config.toml
n_kv_head = 2
rope_fraction = 1.0
schedule = "wsd"
MLP neurons of a small language model. Each row is named by its layer, matrix (down: output weights) and neuron, and shows model dimensions 96-191. Each number is 200 + 20 x the weight over its row's rms, rounded and kept within 0 to 999. A neuron's up and down rows have the sign that makes its largest values positive.
Before each neuron's rows, "fires before" lists the tokens most often just after its 100 highest values on Wikipedia text that the model never trained on.

fires before: "6", "8", "4", "9", "3", "7"
L9.down220,179,229,224,214,200,214,181,240,182,198,231,184,192,174,183,181,193,192,215,225,162,208,237,183,187,210,179,187,245,228,198,206,219,208,235,206,204,190,202,195,230,195,181,202,164,203,214,193,204,214,177,202,121,218,247,195,190,211,177,174,195,166,250,218,159,183,196,190,167,193,205,195,170,178,170,187,201,211,200,172,217,193,217,217,233,209,195,219,221,231,190,231,212,198,245,200

fires before: " |"
L7.down162,180,192,227,200,177,194,213,206,234,188,166,200,178,210,168,211,184,228,173,176,199,234,207,225,179,212,241,204,215,205,186,174,178,208,215,208,193,219,237,217,217,198,197,195,175,152,195,218,205,200,182,210,217,206,198,204,191,198,187,204,201,195,197,223,182,211,206,242,211,192,224,212,188,184,195,226,203,209,206,188,189,204,227,213,212,206,188,194,223,198,244,168,234,190,142,190

fires before: "-"
L3.down3,186,214,221,241,211,188,220,169,206,213,221,205,206,181,204,233,189,231,224,183,182,188,219,192,249,181,202,168,212,251,169,193,190,189,207,215,175,230,217,177,182,186,198,243,238,180,197,229,215,220,187,219,226,203,207,231,181,165,253,181,203,210,188,181,200,189,179,201,239,213,199,197,172,175,201,216,212,184,199,204,201,182,199,195,249,244,198,208,212,214,200,215,176,177,191,203

fires before: " of", " was", " to"
L8.down179,196,213,177,185,222,179,201,202,214,196,187,215,178,174,201,188,221,216,160,194,187,199,212,221,212,185,197,194,193,198,203,180,201,195,199,178,204,205,202,180,229,216,181,197,215,199,218,190,192,214,187,190,171,213,223,191,162,167,161,206,214,201,183,184,179,201,190,196,221,221,197,178,200,186,222,191,197,212,178,231,195,155,191,212,208,200,191,211,177,209,200,190,190,215,164,183

fires before: "-", " |"
L3.down224,206,157,190,169,204,174,197,193,184,184,210,199,167,212,197,198,180,204,200,205,208,195,209,212,195,207,199,190,187,212,224,199,179,188,199,189,224,201,202,162,239,219,223,188,207,184,219,230,174,165,207,235,217,238,233,263,188,170,194,220,246,162,224,208,177,237,220,228,229,207,228,214,192,210,210,177,188,174,199,185,202,201,221,229,184,204,190,231,182,191,176,151,219,198,206,165

fires before: "-"
L2.down369,193,177,169,170,226,206,212,189,161,170,190,192,222,205,222,185,176,213,210,183,167,196,191,207,196,190,191,180,180,140,189,213,176,212,217,209,213,217,207,231,204,207,210,201,215,184,207,207,201,194,188,229,212,229,187,219,188,207,179,171,204,244,183,202,197,176,198,213,189,233,222,193,175,197,200,211,201,167,162,264,185,180,225,186,189,185,196,223,195,178,188,176,207,246,197,205

fires before: "="
L8.down230,212,182,185,224,202,232,178,182,199,201,221,191,228,202,209,197,206,193,173,176,210,220,219,214,194,195,223,222,167,188,196,159,238,221,205,207,201,191,218,173,200,253,226,184,193,224,219,170,189,210,191,178,202,229,180,181,195,244,204,207,172,236,186,206,200,189,226,186,206,176,247,198,205,180,182,192,231,212,204,193,205,199,190,186,203,204,220,216,201,201,225,193,196,175,173,175

fires before: "|", " the"
L8.down34,192,204,201,211,188,168,221,213,214,206,216,204,200,181,208,199,223,194,209,195,229,216,190,228,219,184,171,165,155,208,208,191,195,167,211,193,191,184,210,182,209,190,192,224,203,180,231,245,197,184,213,224,223,189,205,192,237,226,209,191,226,169,218,190,181,197,207,245,223,245,206,191,207,206,199,185,203,180,218,202,221,188,194,218,152,198,201,185,212,180,189,174,164,177,192,182

fires before: " |", ":", " ("
L9.down104,203,191,216,201,186,183,217,155,226,202,256,187,195,198,197,206,214,189,222,194,173,204,204,205,191,199,180,194,225,179,206,200,212,192,190,207,227,176,173,187,222,177,145,216,195,160,221,192,198,223,220,164,237,190,203,175,198,177,193,182,163,178,190,168,184,230,190,206,214,207,220,167,176,227,229,194,183,204,183,221,205,216,217,206,178,198,198,183,228,198,186,181,176,191,181,213

fires before: "-", "|"
L2.down323,180,182,218,202,171,190,174,202,205,173,192,182,210,199,198,200,191,182,173,161,188,209,145,197,200,217,176,210,220,224,196,246,214,222,191,198,195,176,180,190,225,203,211,192,206,228,199,206,183,198,197,203,186,228,207,220,202,181,168,206,226,215,175,203,188,205,180,191,179,196,168,174,184,207,192,182,207,215,182,173,210,206,184,214,200,211,215,237,179,177,189,226,177,194,197,208

fires before: "s", "t"
L3.down64,199,188,193,224,211,186,190,184,188,240,200,227,240,210,220,186,213,182,221,201,203,198,185,164,231,204,200,218,192,215,242,199,205,203,195,197,201,206,185,205,178,155,176,223,214,189,199,214,178,189,205,167,185,234,205,168,171,188,237,201,199,173,232,227,185,152,228,172,237,218,201,167,176,227,213,210,195,201,181,201,247,200,184,181,207,187,210,179,207,179,186,193,176,206,201,216

fires before: "s"
L7.down258,197,211,204,231,198,172,187,203,203,261,198,178,197,180,203,213,230,198,175,206,210,194,224,169,207,198,190,195,214,183,198,230,203,209,202,151,204,214,191,211,209,204,243,226,224,184,201,219,213,203,210,165,204,215,199,196,164,177,205,230,182,181,186,210,182,217,233,190,211,196,220,260,214,208,201,181,171,200,194,184,165,180,185,223,205,189,195,177,196,193,169,222,202,185,213,154

fires before: "-", "|", " 0", " 3", " |"
L8.down200,200,196,183,185,191,222,196,214,224,222,183,215,181,190,163,232,184,184,209,245,213,205,229,216,241,227,188,191,195,202,213,221,193,155,219,179,177,205,204,184,179,172,203,203,200,199,220,199,196,206,214,217,155,198,197,216,150,214,199,185,205,194,158,175,181,216,184,198,175,190,213,202,204,161,202,170,222,197,216,197,248,172,192,249,198,178,189,184,183,161,214,191,177,207,203,174

fires before: "  ", "{"
L7.down227,217,182,203,201,231,186,205,206,180,194,214,197,198,213,199,185,193,199,196,215,239,205,194,176,201,201,226,217,220,170,201,208,197,223,221,208,209,229,181,222,187,204,203,183,210,176,179,200,225,198,226,187,162,169,232,238,197,168,203,203,227,176,227,204,210,196,207,219,153,203,242,189,187,254,213,216,141,213,148,168,217,187,181,180,186,205,202,191,251,155,176,195,201,169,190,189

fires before: " (", ")", " –"
L9.down371,197,181,190,217,205,215,187,161,195,201,185,204,227,187,226,178,238,206,208,246,203,204,202,209,200,179,169,202,220,190,197,195,186,220,175,201,222,200,193,193,205,194,181,235,182,190,189,191,203,199,206,203,166,191,227,208,190,191,215,208,201,204,203,204,186,219,195,195,180,206,154,181,210,177,209,198,175,206,167,208,251,156,194,176,185,213,174,147,223,180,171,227,229,156,226,191

fires before: " |", ")", "–", "\n"
L2.down330,196,221,154,194,213,221,212,188,214,188,186,217,150,176,198,211,205,184,194,199,174,214,230,183,220,209,188,193,195,192,173,205,167,164,187,204,200,204,182,217,208,203,205,179,188,197,180,220,161,191,155,195,199,209,196,189,197,199,211,190,174,205,221,235,168,193,168,199,237,193,185,180,173,190,170,209,227,200,206,198,158,191,186,246,192,210,227,217,223,221,183,233,232,204,199,190

fires before: " to", "s", "ed", " that", " a"
L7.down359,199,209,176,212,215,189,191,229,197,198,191,215,227,233,195,182,193,211,232,190,169,199,229,201,208,214,215,170,197,229,195,184,237,219,179,193,233,170,158,164,231,197,224,222,202,218,181,189,213,186,247,213,182,199,179,189,200,208,218,222,207,177,173,213,202,208,218,193,185,218,197,198,214,198,170,175,195,213,204,214,232,238,189,192,208,196,174,202,154,212,211,223,225,207,215,210

fires before: "-"
L9.down51,217,204,209,203,225,194,209,192,183,182,213,195,191,175,173,197,208,215,182,210,211,217,211,181,181,191,210,213,166,209,188,203,190,205,196,219,180,211,211,183,177,215,224,237,190,203,208,202,188,182,161,235,154,213,203,174,145,185,213,239,227,157,212,177,195,220,189,225,180,216,184,203,207,172,178,210,208,205,187,195,160,207,179,161,209,216,195,210,176,217,218,177,191,221,215,190

fires before: " |", "-", ")"
L8.down189,222,218,195,204,202,189,194,208,189,183,194,201,197,176,201,210,205,170,165,170,202,210,184,194,194,212,157,204,195,205,232,185,184,187,235,218,210,217,208,186,212,157,202,210,194,220,158,188,218,186,185,259,253,207,192,210,225,205,189,228,210,176,197,209,209,197,202,188,214,213,221,219,169,190,162,195,185,212,172,222,196,200,217,231,219,209,224,232,213,224,212,229,203,206,185,201

fires before: "-", "|"
L9.down179,215,207,212,160,209,194,184,244,166,198,182,173,185,205,190,198,177,218,199,180,211,201,188,207,209,200,166,209,208,201,180,188,206,173,182,212,187,188,205,221,200,180,177,236,171,248,203,180,210,205,214,234,130,215,199,212,222,212,193,180,197,220,177,214,180,203,171,183,187,214,186,225,187,214,184,198,174,185,202,185,188,197,201,190,130,226,169,219,193,218,214,208,198,236,219,209

fires before: " |", ")"
L9.down275,209,253,210,196,190,192,230,189,193,217,201,180,201,189,188,216,193,200,188,218,202,190,218,183,204,192,179,167,212,177,171,222,185,218,223,195,190,213,192,198,183,194,209,188,212,245,182,202,172,215,190,189,199,201,186,217,226,237,197,198,231,155,205,215,214,214,238,213,194,172,166,187,167,177,160,168,195,185,190,241,196,243,213,220,189,190,169,174,218,192,202,176,220,211,235,178

fires before: " |", ",", ".", " (", " round"
L4.down309,195,191,236,223,163,174,206,216,193,208,220,203,192,195,208,167,200,201,231,177,213,221,183,205,181,174,213,179,197,235,184,195,212,211,224,194,189,182,170,189,211,186,186,196,221,229,223,237,193,193,182,197,239,180,191,221,198,215,194,212,182,188,220,180,150,189,201,232,176,216,151,189,194,169,170,191,218,169,195,233,200,179,169,204,180,205,229,192,197,247,166,187,205,190,195,182

fires before: "s", "m", "re"
L9.down88,212,234,191,193,206,191,201,171,204,195,243,162,170,221,202,204,224,207,187,211,183,225,181,225,185,206,209,210,198,188,218,197,188,193,191,239,223,183,214,191,195,195,214,194,206,157,175,176,189,211,216,233,218,173,204,219,211,211,220,190,171,177,206,195,162,191,201,219,201,213,195,181,199,221,227,202,197,242,201,188,205,190,189,209,222,222,215,246,163,212,217,241,199,203,202,206

fires before: ",", " |"
L4.down38,205,207,173,194,199,236,189,259,218,198,176,178,184,209,203,224,196,199,193,224,228,221,194,206,215,225,195,188,185,203,215,181,226,200,215,219,211,151,187,187,196,202,219,188,198,217,238,179,247,198,196,245,210,186,188,195,197,229,199,176,190,203,209,207,186,211,189,216,184,209,160,230,198,187,223,148,218,214,174,204,195,194,214,208,221,233,246,182,189,206,188,240,216,173,194,196

fires before: "-", "|", "The"
L2.down373,196,203,204,176,210,191,182,238,165,235,208,201,207,211,206,185,160,198,179,186,164,180,186,199,174,216,191,212,190,228,216,197,194,246,196,204,175,161,186,205,212,176,198,195,191,202,204,194,214,191,161,233,188,207,222,221,218,173,227,228,221,209,186,212,201,199,179,201,225,197,198,130,184,205,195,176,222,190,180,150,185,228,213,190,194,202,190,230,214,190,181,200,194,197,177,194

fires before: " |", ".", ",", "–"
L2.down150,202,224,202,209,165,152,154,206,175,196,207,226,191,224,205,272,188,244,224,193,191,205,177,159,191,197,227,193,193,212,201,205,206,240,161,196,216,185,210,227,202,192,181,168,191,184,202,217,228,223,212,187,211,226,255,194,215,206,216,211,201,197,182,201,202,207,229,206,214,199,191,179,149,184,221,200,234,226,153,185,189,207,222,196,211,192,192,179,212,207,195,221,215,224,216,207

fires before: ",", ".", "–", ":", " and", " ("
L2.down287,217,239,175,189,212,185,175,205,228,183,187,199,216,193,213,196,154,202,206,183,213,201,190,210,200,199,217,172,177,240,201,189,194,170,202,191,168,169,190,228,245,201,200,175,202,185,238,173,215,201,176,226,200,211,220,209,212,222,200,207,195,181,193,220,183,194,183,168,252,218,197,184,185,228,218,198,204,212,212,175,206,179,202,219,206,233,212,210,226,201,189,233,217,176,191,195

fires before: ":", " |", " of"
L8.down80,217,206,222,220,216,197,204,177,193,207,198,195,190,197,171,194,196,214,200,204,210,218,227,221,199,200,200,187,189,205,187,226,167,171,179,222,203,228,224,205,227,189,215,224,182,199,207,212,163,188,225,181,143,212,164,164,208,198,187,176,222,223,220,211,225,207,182,171,239,191,190,170,193,169,200,157,168,183,208,206,195,192,215,211,181,210,220,212,196,174,216,184,194,211,172,185

fires before: "="
L4.down383,164,202,186,179,213,191,238,196,212,200,202,201,202,218,190,164,186,178,215,180,230,211,211,185,185,181,229,165,235,175,202,197,174,205,151,207,202,205,188,245,166,190,216,206,218,185,202,203,218,172,213,219,220,191,196,196,207,166,203,220,218,170,178,185,172,191,192,237,192,168,186,166,178,176,199,206,184,193,210,239,185,173,206,191,168,231,174,184,221,243,259,172,224,225,176,167

fires before: "|", "-", "l", "ti", "te"
L8.down66,195,189,210,201,219,170,165,203,220,213,199,226,215,182,200,221,226,237,210,227,170,179,204,229,242,190,226,210,209,236,157,219,227,186,202,225,190,225,206,201,232,223,155,213,194,162,208,208,202,193,202,209,197,168,196,166,189,233,224,195,187,194,197,172,200,200,226,184,199,179,217,209,193,226,191,213,178,158,214,182,185,181,216,203,211,165,205,251,195,200,223,224,188,207,182,210

fires before: "="
L3.down231,233,221,163,210,175,211,200,174,165,231,178,219,206,228,193,169,189,235,188,171,224,240,209,191,218,203,244,231,224,189,183,175,207,187,177,231,209,212,172,199,213,183,197,204,183,190,242,179,204,190,173,189,218,198,184,181,217,211,204,210,186,213,176,172,157,226,220,203,186,212,219,203,215,188,181,195,218,192,201,217,213,158,231,201,208,192,197,224,192,146,211,176,179,199,198,220

fires before: "-"
L9.down181,165,232,203,242,147,200,222,221,204,192,200,192,197,216,190,218,221,188,175,205,198,176,176,212,240,195,203,205,185,223,162,231,191,186,237,190,169,182,205,237,218,230,214,229,197,195,232,213,214,191,193,253,178,175,204,195,197,215,173,205,183,218,185,204,191,198,196,182,216,193,190,196,220,205,199,191,194,200,188,208,222,223,192,197,176,197,224,179,200,163,194,239,174,169,182,190

fires before: "s", " the", "rd", "rest"
L4.down147,182,189,203,217,177,188,204,162,184,207,224,185,195,247,227,208,195,199,245,185,190,239,223,224,186,204,216,178,218,183,187,204,199,190,156,198,210,216,149,171,193,188,233,218,213,220,214,210,168,211,214,211,186,189,207,229,214,180,209,187,213,200,172,208,204,205,207,180,221,171,179,165,164,217,212,171,177,194,207,201,190,194,212,219,187,211,204,174,231,210,208,151,190,201,216,186

fires before: "s", "g", "cy", "aria"
L4.down169,230,183,193,207,210,205,247,201,212,187,209,220,219,200,209,223,184,196,188,217,177,185,218,159,202,221,188,187,191,234,188,210,198,195,197,164,188,180,202,216,206,199,206,192,231,228,179,168,202,237,176,203,225,207,191,188,173,174,192,170,198,186,204,215,204,213,165,182,181,179,179,195,187,217,209,186,220,192,201,205,229,205,206,178,224,235,187,180,200,201,177,241,185,181,187,216

fires before: " |", "%", ";", " (", "°"
L2.down111,199,193,163,191,211,199,185,144,199,214,190,238,174,175,220,211,177,233,191,180,215,193,203,198,199,205,189,204,207,154,215,218,190,226,213,212,211,205,172,234,200,167,229,243,176,240,198,198,215,219,181,197,173,217,224,209,245,231,197,185,208,169,183,190,194,218,206,170,194,191,218,223,189,182,209,181,193,207,202,189,224,197,209,176,219,225,207,215,207,148,215,184,191,201,189,208

fires before: " (", ")", "^", " mi"
L8.down311,203,200,220,202,175,197,205,197,196,186,187,209,199,189,232,205,177,178,198,228,214,229,191,228,185,197,181,177,208,184,193,197,225,216,171,189,230,203,197,231,210,179,209,162,210,237,229,191,192,217,188,197,185,189,187,209,203,203,197,176,206,175,181,166,193,246,218,234,174,190,164,204,173,217,179,204,188,205,207,240,209,239,213,212,183,212,204,180,180,202,209,193,210,181,190,154

fires before: "="
L3.down161,203,203,176,184,154,177,218,197,171,198,210,192,222,211,221,162,187,216,194,197,196,167,210,188,179,173,215,204,235,187,190,205,209,202,192,198,250,200,200,194,162,241,183,194,208,173,223,183,181,179,186,203,185,216,192,229,233,216,212,210,204,202,187,192,197,213,200,159,199,206,178,198,203,205,209,182,225,182,189,218,189,231,210,192,202,179,184,199,223,186,174,200,239,183,174,216

fires before: "-", "."
L4.down227,212,204,179,217,221,199,212,166,229,211,200,204,199,186,218,181,237,215,173,225,221,172,202,200,190,187,192,185,230,192,204,173,189,182,192,185,226,191,195,214,198,155,190,209,209,216,211,222,201,173,233,206,226,206,239,209,223,198,224,203,213,198,183,200,199,180,226,177,194,206,194,213,184,189,194,179,214,192,170,218,192,201,198,226,240,167,252,201,231,202,220,207,197,169,171,193

fires before: " the", " a", " \"", " they", " his"
L4.down235,195,212,188,241,207,164,182,194,171,171,223,206,225,193,187,211,186,209,235,184,173,237,245,216,197,162,212,175,168,207,184,189,212,210,210,222,212,202,185,226,212,219,224,205,213,220,202,191,170,196,187,176,127,240,183,197,211,245,193,181,176,198,212,180,197,208,174,212,236,191,243,224,190,171,223,184,188,213,202,207,176,203,209,218,196,191,217,198,189,203,228,216,231,201,246,185

fires before: " the", " his", " its"
L8.down183,231,155,207,197,222,200,177,193,198,195,208,207,180,199,184,183,186,233,212,239,180,214,195,220,196,215,214,201,200,223,191,189,194,208,196,233,204,246,184,186,185,187,201,217,217,206,217,192,181,199,206,194,181,229,186,187,179,197,203,227,206,235,214,204,222,175,195,208,219,203,225,186,219,184,181,235,229,197,193,182,152,220,184,187,209,198,188,204,209,223,219,196,210,207,200,211

fires before: ":", " ("
L8.down159,181,214,192,194,206,182,198,176,223,192,177,208,215,226,222,211,196,194,194,255,216,168,211,201,203,228,188,210,212,195,206,206,187,198,209,195,235,203,170,225,193,244,213,189,225,220,209,198,201,225,202,208,244,214,199,222,192,148,172,189,216,208,194,193,220,202,183,218,210,173,234,217,254,220,190,191,191,210,212,202,186,203,185,182,205,189,197,213,179,186,212,166,164,237,206,227

fires before: "=", "\n\n", " The"
L3.down207,213,194,200,173,206,152,193,181,182,217,225,192,208,190,218,196,214,228,231,201,220,237,215,209,189,219,177,205,189,161,176,171,188,206,186,228,201,236,180,180,193,167,154,202,215,174,223,187,207,188,222,207,113,204,225,203,203,189,144,217,189,199,170,161,205,190,188,212,175,204,210,208,201,169,198,199,203,222,189,232,205,181,187,199,156,190,240,221,189,228,234,203,202,186,177,231

fires before: ".", " |", ",", ":"
L8.down112,187,192,190,194,211,190,200,222,214,224,210,216,226,215,200,212,178,184,172,166,206,225,197,184,203,194,198,182,167,220,190,195,184,221,221,144,227,181,211,174,230,165,219,172,206,190,239,208,187,160,200,211,157,246,220,198,178,218,204,226,228,206,191,218,194,227,183,198,207,199,189,182,178,181,197,194,207,185,228,234,209,180,215,190,214,204,187,216,228,212,195,210,201,192,187,195

fires before: "6", "3", "4", "9", "5", "8"
L9.down245,187,195,175,216,178,228,207,232,194,221,218,224,193,237,194,153,195,191,179,200,217,177,220,193,168,158,166,179,192,188,229,215,252,208,198,241,194,212,162,179,204,217,205,189,182,210,232,216,201,206,184,226,217,194,241,170,218,206,170,206,204,193,198,210,186,224,215,205,198,197,183,190,191,232,160,195,233,210,179,182,214,190,186,206,202,185,204,199,225,200,194,147,201,218,164,216